Weights of a small GPT-style language model, trained from scratch on English Wikipedia.
Size: 12 layers, width 256, 4 heads of 128, MLP 704 SwiGLU, vocabulary 5628.
Architecture: RMSNorm after each block, learned positions, no biases in attention or MLP, untied embeddings, normalized queries and keys.
MLP neurons of a small language model. Each row is named by its layer, matrix (gate and up: input weights; down: output weights) and neuron, and shows model dimensions 48-239. Each number is 128 + 24 x the weight over its row's rms, rounded and kept within 0 to 255. Numbers have three digits each. A neuron's up and down rows have the sign that makes its largest values positive.
After each neuron's rows, "fires after" lists the tokens most often just before its 100 highest values on Wikipedia text that the model never trained on.

L8.gate562:121126129153130098142125070146133091174134164112122099107163103118141122146120120115184149174105127161145119134141124104128142145135116121108131168120108136144103132144139135099146117103161170113097117120158131100146114143129095125123176103152081124132135159110151118119118131141135150121145123172138137156110115117137137083163145146105098133121179156140129118136102137143151127145157146127114113126163137107106097105107070164129144155137134160145164126115119123108075118112104127190080112111162100194094112131120118100101120114148147097125107139150102093116193108128087132123
L8.up562:114120078100134113113143092103085111120130130110107117095133072130147132157103117136122172151084152111146137138143099129107143121131112169131124109113133116171115148158112129100132150077147163159102115118137120071139165098114105100155104125152132149083162116116130113123117129126124114126155115123126061156121110145158137115124120133119113167098174138092137175115102158132137104096138124089125112153153139151120120119079107153164108179095156103110120129066119091089094109122088129133122126132137153136115098170130080144099144108156114145130108152126099132157110133184097129150
L8.down562:111141106128116136123123115111133137101154134084152125147149133120126140151110161108138140121132176140140095106129099129146113112121156144103143149133111171152121113097098177111138159161113134113105129143139111178143111152092159142126142118176140119132144158128123156114109132143167130125114101163113114127080061143110162145180073094123148166146110124113091143112141096158159139126120123099093101076182173111145129123155086107137126164130135115121093139131149140143133111106135099095144142137093108138125130167142151146146138113148080130133125124142107098122137121101149113120
fires after: ", ", " in ", "1", " (", " April "

L3.gate151:160089104111152130121134138148152150117122099129148095105118142144113116142152163116140162120110163135128136137128078167138136111096140126105104120121087122096183135121146155121120094096163092147168178147147100096132141151125195129114088099136139097156130095133139162105151095138108213104150092126077079090141154036120122153142123116094110111109107097095125157133108134157101114165121099144114109121155125120149107103107099135157134143149128135137115114159080106107114158101113094085139108148116105142100153145143145096096156130118131143096150127095112129106124097141130137119
L3.up151:146132117135147135139138131122172152130139135141121106096139161135123123115132133088146103142144135162140167141162147125149139145080152120139071109162120105122136146114162148128151135126114142076150145131107133078185154122163152130089120099165081121154100155114142128165132131134097141127099118135174107117155084106111193138142146099133148153130131111146137090152096143172120107165106173108133103084162103150127138146120117149094141125128135169099123150123078131081133164147103126144120113140127076096112154099156160111090101149130166131140125114120128125181127108145072155112
L3.down151:119092164103142151127147126139114148112150112103083115110104173122137143206135166133154105129078148103137080140121124172115096141118116142118146144140118136105115127119105143145157112141108182157133128137143163094079144114117121109153143141113091105160145123109115096096174126168146169124122128130157121144143168148159119145146091153159139131109085108142150148116151144149145144132134130131093159107154185119125139142133151103129156125131120099084124164165125091159147156137139107094142145187102144130210186094081113111130118119146109139118085137139123161118139145137075121153
fires after: "==", "===", "| Party", " |", "\n", " | Team"

L5.gate25:154127136154108161147119117129126135125088168132147088160147162111085128075129143125109142177088116100111147107150139111153149131111131123143121114126127087128103123116102101150138092093093104133109168120133121125208151133096106150158116119146161102152107161095131099103145089107123147096122112099148117118144134111128146074162114168162115129136140151149123203107140181129120124113144113116134139118142113114136119120175129143151156134131123111149153159132129132097120085048093112152115116127168131136142133098112103106143161140196140147135100116122126097155144122149079160134
L5.up25:154136121112121069136110151115122125155105140114163112084158124110138205128157128146092124130103131118132142135160120115121086139134124105109072157150110112110144152137108146147105089160116094179084143111125169110146194171089115124109136117143155163142096146141139149149152111125124110139157120157084133104136123137105148125146117113125178116172151108116104121143161143136155143147130103138076130123128116122109149095124112136164092149126112129111120146097092099109148135142150147162174122124156152136156149153176126136111145131120129126061141167145135119122185087134141125155
L5.down25:106133176103167133151167170113112113131099125104137163147091101129156180119123136160139134130152115140129144124089126157115140138124156119099129142158137079138176133130109107142115107141101087123066128140096132095119134150112150116102159148147131164127122149152101163097136123138172146137129139176076111133121094107152173138175146147162123144120116140116095103112121109163130096117118112121117141135114106166099132114134127085132134100159119100133125166170094158144149142110149135120119143130106101177166160155156140135089102178172114104122136168113117129076101112163124149087
fires after: " |", " % |", " | ", " | Re"

L8.gate399:122124138135150140124106131135111135153140141131156126132099139146134111132096113113178127095157091149125137166117078094104106117083112110076157127122161136117129108156139140157109129167120142096116130080139149113080072132132117114157125120167107147127103126152141149112112077149149133106111158150155118131152148167105103127106135081155160094151124155084071160109092132113158144132147177111137153110168148109128129079106123152134143163168128122166142156148075114083073090149134101089114113143148158154113128135137099144110133115090113095130093138150139092120138124115118113138
L8.up399:131120147153157106133125145148080130138093138108115115124094130118140154124149090140107131155129128105131137109142115112136126138107107160164153104131145157078146148138117122116122123113152140155107138098137151171122148118161114107145121104070143157119135133189133098109167185142122116157126084131131105170122118180128095087146123146129121116113203137122144142129127123158133116146153095122146178195116145123097137122125167108105088166151145084111080138108119151128115146111125115155113127148153118151106117148148119141125085123101097151103088157112130143149094124158182143116
L8.down399:145142085100145137090140085134088134132106142150121107124100162111132110129161124109144114107121142187114094101120110096114136117130122129108126141119092109136117126128127153135121095119100174141131121159127103137082068122101140119125132100133152144079069154134088163115121098119102129107175175152131130086132165183129124137127100144134123137135133142135149148126102151090136095172126138182135145130167133118109099132171096165111151178144133137151109128156115160131100114184083147097114136142129120132191084156146140151097105107120147131114119136138108096120156104105115084140
fires after: "1"

L5.gate299:162141114121121116145101110107107161131097168116108113130157165084138141084102104057126149123138151086101154126116134122097126111126119124139088097164135079131130143130115134097122060113069118140115150129127132103136166156158174129137111100131132098137136175095123157144140107118162170130116165099139104138112139116106165128152143103081129115155115111138123094148090140170102145141133099117081143127207090140159121104116119151131142158113119128143089146121132121131161104089127111123110097143153127135140117154135119090109120100178148137141117166105119106126134121135134116115
L5.up299:120125132116102123162140127120112151117090117107122141087146192114138140132095152141104132145149119119099124087100141131107143121152131164136091107102156100141159122130143101121096092104126128150116152110162154124146146113204149129124097123127109117133130125153133176143129111158223115113159136140146086122115107145144138132145105100130133136110087108151154116130105164126119144151157109125133136102133089156094126095091144144121120157100131126164105128159101158114141150138138093088083105147140094134094093149151135108110141086140123141169151145152138122127107127098140123136
L5.down299:118129119152142171164142132153083128131133112105152121142071138142082120118148134110124139162102107129105108096110097127163171083148150126110085091090139146179134125166150140130144123119114138074127158120141146074135121153085116144093126159121117147133079081194130151111151132133073167183082134126105114098200158051149115162151094141134123135153118149139139125141109149139114118098148157145145133148123107133101116133154163148108105126142149129126137117153099120107108154117129137125109159124097123114121118157093116138121135092161097139098160103126133179083138173123128139164
fires after: " |", "andidate | Votes |", " | ", " |  |", " | Team", "et"

L5.gate24:135125067161131130133086083138172160117105134112120137118130084121110135117168148137109115101106140120192145119110095128146155117143131142131093111152076119121156122129084155133126085135147111109121111132122127095165148162116136119110106143186129106111189169135164146114110120102123157118111134130129140111137123134121109172149130163105127166105126098162150122137133126123134110122148149105141147180116132181141152173118123151130157151109152167077159110173082124113144159181125116089093136170112180123081146157132098116158140101117160145128139148089126131118087128125106118142
L5.up24:146133121169139186128117114110131111130136109164102124137130095100116091136171132141136132077168165173136154119153115083109130126115107153133164079131118110116124148113117087126143148156127167161142150150102116144153151152090096132139124138153149141072153145111134129101135098128122144096143131106137154159110128165115112137119151138087074134121137120131120101128108122120104114130140149092128128138123172158158184144157144140128150131174137133181142109137159117129111106134151125115146115130110150149097130175110152123131164088144148090101123156079150162124158133126101116098
L5.down24:114137144123126097123146097121146097142138109139123107108129094082135112117124149179146140111124105149171104130131132087156145135131132098147106104130117129106115100128114128131180069111173121153088122119109088196084117162137111116135141117150083110115101159122167180149135121116123129155126135152110164136138141149137116132112092150134123117121120057104093141114133119076158088107144097129117117130116148129169107134106159144089126134158129117117131116155161127135124156135110125115109105175122146088111123139091105148087119100150095118154124152163117144090109122152146144107
fires after: ".", ":", "s."

L5.gate619:127138122156142102099100160129121103111134133136110132159079145143108080151081175155154116141140157136136144142112123140120122153053105103134137109115117154093127129127105135090118119139133126135065133126128160118095113184112120130124136141140122083155112154123154161126097136141136144085116152117106119110149152084127121127100135148158067171102123138080149120133124160152133130130096120145141138100141099084092191187113126105125117179128106147128092131108081107125144147108142110120108110119120123119109103153161160118149122130107148128093121130134130090100192117120138120107
L5.up619:097152108158156115127148175150108108132117141138070102124079145115094104118112122134137121106124096152072136167141088129138118160156134146126147178167154124140082129129155115086132112136081144138131100131124122132122136116108140117165159106161149104133127173131150136113128125146076150115134131122119180126194116108097138143119130128108106166140110105098149188144131170136180161146113178106155176130139139109049118142106120111110132133109133140115127125069128097149127135122133167151129120132134098076165086137142126136122161147109111158091119130109126101136128141123111082146
L5.down619:127149121150082152093129124151149123124126128140115133155134132109137130103136171158125085120092110138133126144122185149095100097161105103128143083165097189151123121125158102148136159140111090128177160117154132132141156143087069086109155137133114139102073097151161146120135153141139126118122124081122096129128123142118130112124140106139155121132114153122129103158166161088122115098146143163108154123072137131109109127140104132133131141146151130119137185099123168173145145155135100146129120166117148164121148133129161101107193141109134141155112116159101057124127139159157138124
fires after: " B", " M", " T", " K", " m"

L6.gate697:161130092124122160121137118160128146155080142142175130094178142175127112180121120119147093145150146087117154090158092147135137128073130109118147149121091074148120119124165082144144107174131121120146120132157169162165123104128138108147107104148122144139137125123133138116138143120127134112153114153165137122103149144129115114131171071131138148174140128132151122153117171111129173101122132067108195144142142153115079149132106102118114154111110100095129133149097128139122106150139119130129113171089139137124105092149166142099165104111144169105152140084137088149163156127057192170
L6.up697:140078152123108162134088126162112138092137165124107123133165108121108123112099137131115144171095178126108147115111127164138119152131104145106128103112139128140104151131119143104150135107113155156126155124071122107111129137115106122099138109128109108146128138155161105172076134137120113141123090184131127085139136146110130123147151146102128160148138180137144116134103150095194113158114136162158173148106106166121104117125162138101138130139087106119142158132119152126106144130154164137158106128134158106113107102128148149140169138148144098110092157084150102158129140132116167152
L6.down697:119116120127104095106135124173153135138069098088126143112141197138122176147073121122134115162160144135141145161187143115133125097090136167186157116145162134170100136110090128129135125110153120132133128119103168108121144143125170149103152157144157110093142109175127113161142122126109179129157119127149151156164157115158159151151116109166148161166148119134157160160114112139109120134096113119131136119098161154119146112101142155158205145150141112156123123139162115109145132130134162133166145144156144118122182109128125148159126112094129178139117118155120107163111122140126089127
fires after: " W", " K", " w", " t", " T", " I"

L8.gate370:113131085168151135152134115125131118179144113156132139133081106105134124106122114092108120147133112116115158135096133099121105105106139077105154143112110127103108131096147163106131127145159141118125162095142162158187106178143118148140107092113157115116127148141154147171125191127114113096169132140136143136150133158110093158112127124123092116127133146152097145148112156119138122107119114147151139099176108079105126130140096129149080111172136139151102069102135115087118096093121104107111105158106145146129096143187180128109133110127130174113140148118137094145108152110084135119
L8.up370:119089147125136102114135116127178118199101096163129131164140136134141070129136154100147114122115096134078151145131112168123150165137149119119158135183150111136113106139144143134108108137103125108056128147143155138143092154136103145121120101127125136143134153133136140129098107109105074106177107142116123153102121142146054135115135125172189140115124136131100159096096153131103138109108145111117144131161129116113124110141106140140157163142149142146119120152132132087122071144137145123088134093131127142129102152153127133112141123150113145133122158193151133121151113103136128141
L8.down370:141120101140126111107162139126131124071109155151139112115155167160151140184132103162147102120146106135096115148149154146150113158135126144143165134125149196138113136138153117161111175154140147154091130130122096104167153139105124095115155147112161134123128188123159152158125104128107154121113145120138102156135121138141113177072139173129164150147110115123145115141166127119160136110142167112151129112168144089130114106102104111111135140116081131154140137139163092112130081151109137135181134168125117115135151121113116123147115110088132110120149147153140114190133097127143154122
fires after: " U", "1", " I", " A", "U"

L6.gate659:138102184110144211114149106134160098151123114132108104157088110123146137112153130108116147150128160116146162134138137133114150120149099149129156144141127137129077125153072182078134124094105127101063140080136118156147087126098115090112139159111125096093127118150080147105151160156116101119114118120136105127105110186125121126103153121117113136138137171131199133107125165147122092118130162108128119128149112156127108152136146139154091125157096095130103144125130120115139089139125114107149097132137134173091125128144147137065154127146107146141088104121115138166154160151129169126
L6.up659:160123096136115139105131114127131147103124141148134167146149184146127115141130097154117075104132079148131107112131132138130161153138155142152119146105140111154132139144130092118109109141156128154099114159129107140137125052139118106130122125141150119151155151144114121189072165139086151126113122089106119119129106140129141132101144109122139184119125149155121106108069195119126108116107100102165118114144112161120137170100139100147121144102089134109128131118136103116143108142117110070118123145157119150135143108098148090100168103143118136103156126156158148153103150163145164081
L6.down659:135135135150145105122133145150149105132140097168119132130133102107114144146085149125087099147130089106088118179115138181136119154139126127133124104136131132139154117153120160096083133141119100122119090157108127112112211122117122109137147166134148114109066133142160148076128080094133102160116187156150110126119092119111163132098132118115113130133145115143119125135173125133113150165139122103118143126122166122155153099133155170076128146128159131090150142134064122198114119144114119138165156109111103145104166159122131158108137169118142116166116134129105113120127110135128142128
fires after: " I", " U", " | U", " o", " O"

L6.gate668:130146123132165170111154151111120104107126138143083115131109092134091106101132162079168112123123132153107146111115084147143174126143137109121105086133085171174144116155102138109135162116120157100097087122131147099160112151141098128151145138145139140145157180104129149115159095136103145133067127164141161142130123084117126130154147145112116142158148120187119142136108100135151158092133138124133174117153111129107079122129108160112134125132120151142136137164159096095159131168165156150170097121136134125106096101109178134112128136130162149106094141129154121147209143171123087082
L6.up668:087120120126101091094116148171134110119118137132176155149111124148140114133114134119145141138121100108083165127111124133150071114086131199139149147070132109145118154139109122154101144105130160149097085146150113167164112134171110163102163133115140069097125178151122108158111111163113155063104095129121105120106106137164119112109104158137130127156112142155162130089154121124120110097129148147129177139137145089125125102153121136161147131138098111139169140111097122152082108143149123094155124098114173126136137106107143134061144155151150145097098157098107145134105113112119131104
L6.down668:127119127152120130148115142147145114131171132129155164101129127124165088121098102123083141109174170117159138115131138093161102140157098130123149123147106156113096068171107105155084189141127148172108143142156127120138121189079131109103101147100129107161107137128166173124155142124102168138154118160145132125157135154125118157138120124118118087125132134166126162125145119120079137147135121087166160096146174139140128068180108089111117119149152130150159100141140123114125131109108115150130156122144127178123143077145125116100143109079132144117115126166108171152096116137146142101
fires after: " P", " K", " p", " | T", " T", " H"

L5.gate462:103100120137110139115101097132151140107074128127088098160118105077053077115093146124151140117105136087103169131160115156140139139135076142122097124153140130174147109109129194145143142105104117118083115091115122097117125105118138135154150108109146100103158119107097127121148128132142171147115136128104135137163100149153152117100121125155053123144141123130121170135103099132147090123171156102145161103136131102154157115110116114160083154123123122107117103104105120138109130113155126145158088117119162128147154115132133137128136149137153137140110178101131105083117135164164108147
L5.up462:120105104164151141130148101129125118108138098125101116154090122122138106129158164176176154108115135113119146143132139117177104110146146141130140104125173147138159112128171166164128148161098155111117155153167091137126119102083131157143126155156176154094159115091103141148147097129151156123151132158160146110135102136153113149115140119078133096109111100120136168132162110137120120158166137095151104122090122138140135106137111119112140148113105131120169073098115123146167115106111106131124137104124170151159100101113153182116136145153146140138128111139129157106115097129145152150
L5.down462:119145144125119144164110103142086161091123116105106145077138123105117163105138057156137109106146155106099074150134139122102123121082138114132153136112120131137139117133121146109116116148145111128172135119135147087141123130128127151111104159151134166124100167097131165079101081093114085102140115107094080126145149132092105078132121108108123133079111154119104117109121133118141142130141174104119154098126133125158086097143129130183116092157131140119186135119172120147126101107091172111124156110111161128127110140146120145135136121137144077122146074130141141144111167112104149087
fires after: "===", " ===", "====", "s==="

L3.gate103:141129080128120110110123137144152128112130099126145137094126138132102124140194121121104115122097147139146165096149122162139114111123132134121070137183121084126143139116166139079126085122092114116067124128140068078158124126101146145126144147169106118146204139113151133153121150132103151115121131154117137125190122122130174159156123144065136140130105103112126147091138108129127108159160151109116133126131115115176130128069101170092111158141104152117112091091116097139150134148132141135121075178154106120119149131142141123108183138156096125093142160093107079126134138142163123108
L3.up103:110091134116086149122078127156124125099136143132153136127101107110083105116163160136144132117123119095147149100149119128124148121152106181128133083124143158091115118105107148120098122143149123123094132123119122099170119131085143132108178114150141138131163167134160158158133132130112146127123151158121158119162128177163132137143109138126122103131139113139128132090130123097118096130176145120123125158100149157176111100119124116139180146133116203142133113103111135145095143135153142148080076172119131133097088131140139145142164121148084166084144107119134156103112177131104100127
L3.down103:126112128124136080153078184138113137125124114147147098154102112181095134154111134134166137149105129137110109155101103135184153121126089161120072127107092134166132119151150137128107092160131168114126168108146116124133124132146125146174119093107153126113124062069095123100175132145185124138152125126091114102138118131108191149104136154141194143135146142122083124110115093140113140133154117119156145133090151129157138138109151152128112100131114085125160137106107126149111100137105120141133108106125193123127110130134161123133129150135147109127132104104129114103149102173117141179
fires after: "==", "\n", "===", "\n\n", " ===", " =="

L6.gate273:139131104114139154119134097124125109140117125130153129145097108143113094142141115108091110126115133129105176130181121102120139086149132133135077098121067069135110128115099106137089152093112112170145102130124136136121088123136118122151133111142123135122114095162127166169083185128080115097123148107108148139166077128159136103096146154090082092134107146172146132109120145146169122132124128127148114123168153108132137112119122116137110108128114138131119153165082149147154111133120163126107102116086139089134129077169143087156136109141140194125118120113126123135123163146131122122
L6.up273:074154132145130139126136132132195133108136108117108117139140103146119147091093153128082107122122107108133129095134115155086146061131152151144134113122093111149123083175087153154105139107156112124115082114068178135084109123105147189134144122156090123142148148133130106098138121129099115133134155141139133174121092144138141126121083119132107112172132144155096110110121130139112175170136160137164138098133110072104134151095151171138114127093160113159126121185137130110141161162115129111129131100144138145141098143122190061139086105137108159077144136148140119096148135118141119121
L6.down273:177110126122117065152089148156145185165152109146127132070098133105174174102119110110131159116102092122135111121118128139112140162136127119124126134073114127127110145102152138091159153114085139089131169110128113102105129150115150091091109147137159150095154119128194111122138121143169133142179108140155148139126117115134121149119146166111149133084172124112125180124096106185133130119126096101114139095068106128108132150139123118145096142126126129106132119140125155108145098156155155107083138113121145160118145188119154104135162107161162140162124120117114112141110104122118140133
fires after: " m", " M", "M", " K"

L6.gate456:145117121124072127108113156137137099106118126115120142140108086128121128104137139092141116124123173141120221133093089155139130118145076142116151104093114149114098105140119133146102101183163116135112122130154124148165091179116136128127126135136113112168151114101099134143097140164157115109132112174097136133157141125125196141099180135119094110119147130168120078134088124129126134108151103108144140103121110094142129110121148141098103140136116071108097135181111093156094139150144148119092090129116144094084144107158102128125128112125116169120123129115132106124109156125138126136
L6.up456:125135096152122141091124119096102100100154116144146130150121093128134123133133114075161126098096136173125183121118093132157120145138106128121152123122156163171113093157117097145107109149126106119126105144094150153099135143106139157097160164128132110166177143124124104129090082137143101083117121163137129129152116077099150148089146151163110118140173123141180121134100128129132174117136120100141123161150119119120139109125125157121095146111155124105130117189108099121147142123142139182106131140147143082116117114167100118114146127145117152111131105102146089093128182138095118098
L6.down456:144128135161122137137112102124104124145102105109108141143177141129192181147100105152107154100114178120133100136156111185172126154141141120128162126149112105136148109106106166131134126101122151172150119093121154140130130084130113172104167152079091145091123117188151105135119134070086109089100158134142110126143149120127100122156144140116119129111152113160147178137165123118124094128124148088157141103126141163126147163125127117144112137118116125139110118120113158115151161135132124149156133129105143127179136161146085171107150103108085135141100135158124102121105122115117137095
fires after: " m", " M", " ", " \"", " n", " N"

L5.gate612:131105132091095100109097124145101111133149134131175113137152121117121115130117120125104163097102133114143140116155173150139122109118124121101146161137120119107136157135102081138131146141147159123130141104114171133126092162139096141164131138149113138109157125138186104103166107150099141151096153163146098137118132140095114114167115094173126130125141119108104063111065160163133151138117096128110134123159155143108092136152096136112128108121159094130083130092117144082093129109091170125067137115156126130119090107130117139169133130110116170153101140133115113087153151128187145126
L5.up612:135130112115151126134116114112130098187066118143147066141071081119153103160135111142166112150139132127103160140167105121151169160099118177137143093098150112134098113150114145133138116149136094100155167119127124156113161105141127118156179109134150124120175134130118129182139123154142127091112111114097100118137143134174142131123121105152123100155049156179099129112079162115144107130127136114185135149100116128090096109110112157094111163141122114131114148136158133143107094163138121123106115141137087142136110180135136133104121116097172158142137138105117137120105104104120076168
L5.down612:126142107167103136143121080146160160132100143138087137134090138110103130126116112123128173101110182116093132156133109113147112121105102094151103115101119137105094128122123168101171142094140156097063105084086106122136084112096131140148155122109121075086098135159113139120125100140065119118170142192147136100148123127111132132141134170114143113111099090183130130122134120109116129098141141121113129109143161116121107131126118155137132133116163113110111103130101094065110137177124140168128126132138168164146091129132139121113146114089148102143130167135131132171125110131104133110
fires after: "1"

L8.gate495:136122155133120188143114107116114125156127119133116150107129166136142153108171145118156119145081093112134160147118095101104142138078141140131142127128162108161155153158114138133117150118112119130139105117163183121135110156123112098137148095161088127111097155104120140094135117142104131100125112166153121129142129149061114135132122178128150203114109106135127170091114152159125147162129123123144165126165086131124126146144126129123114100120128139075143182097123116080131121148137105157126092150161140125138119104107106158158130104098145134124091104143141121147141132151124170114
L8.up495:147104111126142121104127090130136134126122129128177086132097086151143171161148153139134117121128083098083156174128092122110145133114127153127126112097153148107142127128097137124109161106147128157140124134106119131107106142108145132115161128140149148107118128133125106120164139156135152131116117176113111137118096149135100125107109160108114171147127135172149117101123166112147143159173129113121136177143153141113128147109097110143126115098101107122104138173058166092099097106142123138135096113164170130135157064156107093119146122135143171138131134113112100091180147136088139163
L8.down495:145161103142097150126162111116092100134103135142130168135112164116087126177130135135118158128173178120167092127127075094160156169104142174117144128144125115110092117118177167113099142091127153177090084107120158111102141101118097101134130137098137149127118104110154125195119107115143101086113134132132097151114154106122121128146163114141088140133113105077154158108134143113153119108092144089155155132129148102153111093110119141099151149138133146140109103112116113110155117114113151125179161126127106129148142110142169134112129114101080086121147090128124100153140108115092130138
fires after: " T", "1", " t", " P", " F", " met"

L4.gate214:146100171126179075132042112089129157155169118134132110148166103148148129107141147100116118134095129098122149141133116163150165144112140091122125099120169159136157144119139127106122160094153131156107093135121114176139143104113128117137127128140163149117144130073141138106133095136150103159139140115116095174131159138129107123104093163143099149132138141096111155159121136119148117137145168124105142138113125099144178149173156149192153130165107136108157153131129153145096139137132117142156143107138109173117127172161167111147140150101087176088134149128127109141124128135170103130
L4.up214:124116154122118129119134134107142118106107146115079111120148177158093140144077123134102122139123144127132108123088136159140088114103120133121117135116072114139114135126167133147105091143165108135158133157120156077120093076101094165155149152136162131104128110157095125122118157131113142126137141141144122110108144117102130129187114130122111147138134122142103136182141133137117105167145168115116114122086068154143150061131115092135130132108161125150106121108074142151083101128146155058117134099122117140127099089141088148140100174172156103122147122163126138155121117139109138116
L4.down214:120117122085123131135121112129120133127106147163097129145092130108155132168116126131100105114133101144119124107136112131154106164129123109127133177140144133136143150088081124113142119141171152129088123134144098147037127126144165145128119081122107139116089119106119128129131124135125145068096103132136102105175134092112064123134128097152108144112114097117089116129107145126093135119141163157138151113121130151122119176130134158126127100136129171122098167112114131079144143137172155167123139127085118138149146094122102170134129118156125110081100114097116122156095125107103139122
fires after: "2", "1", " comple"

L5.gate215:120086125096133138131141118130124152146158154151112143201086145127096141092125150086128140124150098098158133130089140127131141126137115116105137091155151138145092119122170105125157114124113098120128115123135123165150122135157110117134117123138140141137115155127108158113103137134141134160118132129104133166129157153101179132120119069119109093169135114141095122123072135165185153127075163118099163121145166114134134146166105119102146138124144117147091138073149171120154153121149103179089156127136110141113118122135106118129075143149148096117105104116135134080136136181195116123
L5.up215:104107152125148157151126130139095143155124146130118149162093156128137104128132142118122156111152092100114121123128118112118094098137151163167103106103159142128089122124166150110162069122126133117109105121105123168154161139163106106160148131102144143156126149160107152121120178135138102134137133108113132177116153181127158126143132118110111097152122144142132129142136086142145161141121123151089135124156163150116111099176118094114107135099088151151092116122117140130155163117166099114120097120113088130138079110181130124128075166098127126113115090136138132089107139189181123180
L5.down215:130139146110086173134182101117121158110135132127132104157089117101145144151137121095130150078111114119169128107134203115127083107107116132124081132116152141170126128107120175112143094071127155141095120125135102123124128115092157115105112106125078172093161133086157134152080169135156140127118141135121103123121131143100130153119140159102144145112106173143150097096140136129122129110134107138126089105135151139148116090124101119144104110139107118112102145153079091115107093164107113068107122120123155131186116139155137147134097128082116102161112112103141146165141123162138105163
fires after: " | ", "1", " | — | —", "4", "2", "0"

L4.gate87:117101135141162043100084154100145166141116116138124104112121142132127138133132129123132137102119124130095173120115138134177173136144097179125100138172119097145161126125138117106170105145125137121130171117142073144162144115099154130175114124129126125127168125125135146145151103156137150126126149148119126142154161103112144133094112094146104138130147128149091166095160101169135134100160168075187151114145136147143171122097134171101136148134131108115089112082144116163192103126140135119163115146164159123107147125131146138094196123127140125132102167123095118106134149153110096113
L4.up87:108139121170132121100109092133124137092121150131102129133083139094143139130113174167152153131163130123148114105187115120103140118125152138131099124126187107131138119135172104131123125153116157151159127178144118125164134132120124096092108139148146126176162115150167151151122084145119138136109134128105148139186087130132117155146087110126148137131114133120103172144166147145130087118138168065166132121116121141188143116098102132129124159132104125163154136127104124137161119145102127108123139141107106077132162124114097135113147092132106174120097125102112123107102141114148105116
L4.down87:123094125150136120151111125152093123122119167112123103134107096140100091119089135171198125130147156162108142180108072157132122100121136148111114168084118143161137120129155147135128103142125117135135134123132153125152148136125141111128102132116140130123123144091092132115150129098173064066154168125125073082136149126079159095088141126109125132108168141144135140123089086151122168130151122100147130141101129082155111176131169124143129107148132108119126134135109148118117152109101096107125100088155202166146108075117156159177086119165131173099143101144093158143164093120106094136
fires after: "==", " ===", "===", " =="

L3.gate494:138094152140163155116166175120112148116144070139069131134172119132107074139181143135115120109149132130108116137099064127164128144145089123127117136095109143094187118121098116166115080142143118100153135102144144074112138140158127146123116147129117130099148149146119112118143100095150130093161133137111135111159144118146134173123140149093133139147124123106157170142141176138117095093141149147128127158125185192157175143128123150095119119124150152140161147098112099115128104139169132160147102138123154139129154150136128131171141114126141131121142129101113053128139107151136157105
L3.up494:123109110133120134127131122130107128113129118143170143119162127139115082145167131147130114114159132143137140038189101114127146150188115193101146095186183118118133141109142126140144131119131148171142163136073139161091179113092175122111150122145140113129124164131147111166142121101145107115137154140126100164114137171178121127128152100088104126147150120124132120145179128129121094130105148133141121158117159117124140107146149146109158138113144131107150086185138091142163080116120123119179128155148127138151113158126181145144125108151121103113115144141134128120136140114164109108
L3.down494:135157093142106119140169101126150114088183158159176115145141100112158139110099123176188128139136128153127078158096126101118162123106157111117142086136147140140126142129155119186156110096141129101065143140138117131110113107091125148138125136122129129101117155112156203115067071124140150106138127136144110132144096157111149151145130098133139103122150110141093108121107141118139131151142072145100111102099125099170081088123092128159127136139105098154100129141094113101139128121122123119132129112106104137140214132129110115121140099135154140161136120131153128111148115137128124126
fires after: "\n\n", "\n", " % |", ".", " \""

L3.gate48:152099130119137105068097116106161119083120138128115113152134116134132116075127116108128133094136146134157174118115097115145164103097124130108129102186134059120183119137142153105170110091098116134120175103145128214133164111104184153147124131177133116152155155124075121127178110125133151116133115150127133131137176131134147126077145104084131147114161127124153169167155103155132102129132116100103135123135102136166131150127140165106144159125078130145084146132148124135111131128097147118129111103138083136111131119140134122127147128117160100148072140113123103142137101148127121080
L3.up48:117079154123138110112082121123148109113130133132111090138137165116098080089157165147171111138151127124173176111135149111112154133101123115122156146159135101135140118130125138078169128151123133122141144178132119160164142072090108140141114084177126145147149159133141179126142121101097122085122138131132127144131121136134151170114151147107147120120127106123174138149109098137142092149179150118118135136102173133113066078132128126110137157135142153101088109100122142148078123110093105129052098103143091163114115137086151120115123104127131149115123071120130126110154153133150095109
L3.down48:132126135111133161129098102119133141129163124151132140162064132132140115117116162140171139151115152144108123152162069172167112131088123122141128148170153112176122109145162127139146124159113144106160128112136117080155138124142129136088109142059116112114171092087106147131132170140131113141158136152157109135156142102105136159166083101102089130152130139141091152169150100139133128141071140159144106057108129105149115151108145107132143146118141129124127144113062123159125164122120074150114117113101153117172145142121108132153089113127113135099129118079129136157149178103108124143
fires after: " |", " ===", "==", " |  |", " ==", "==="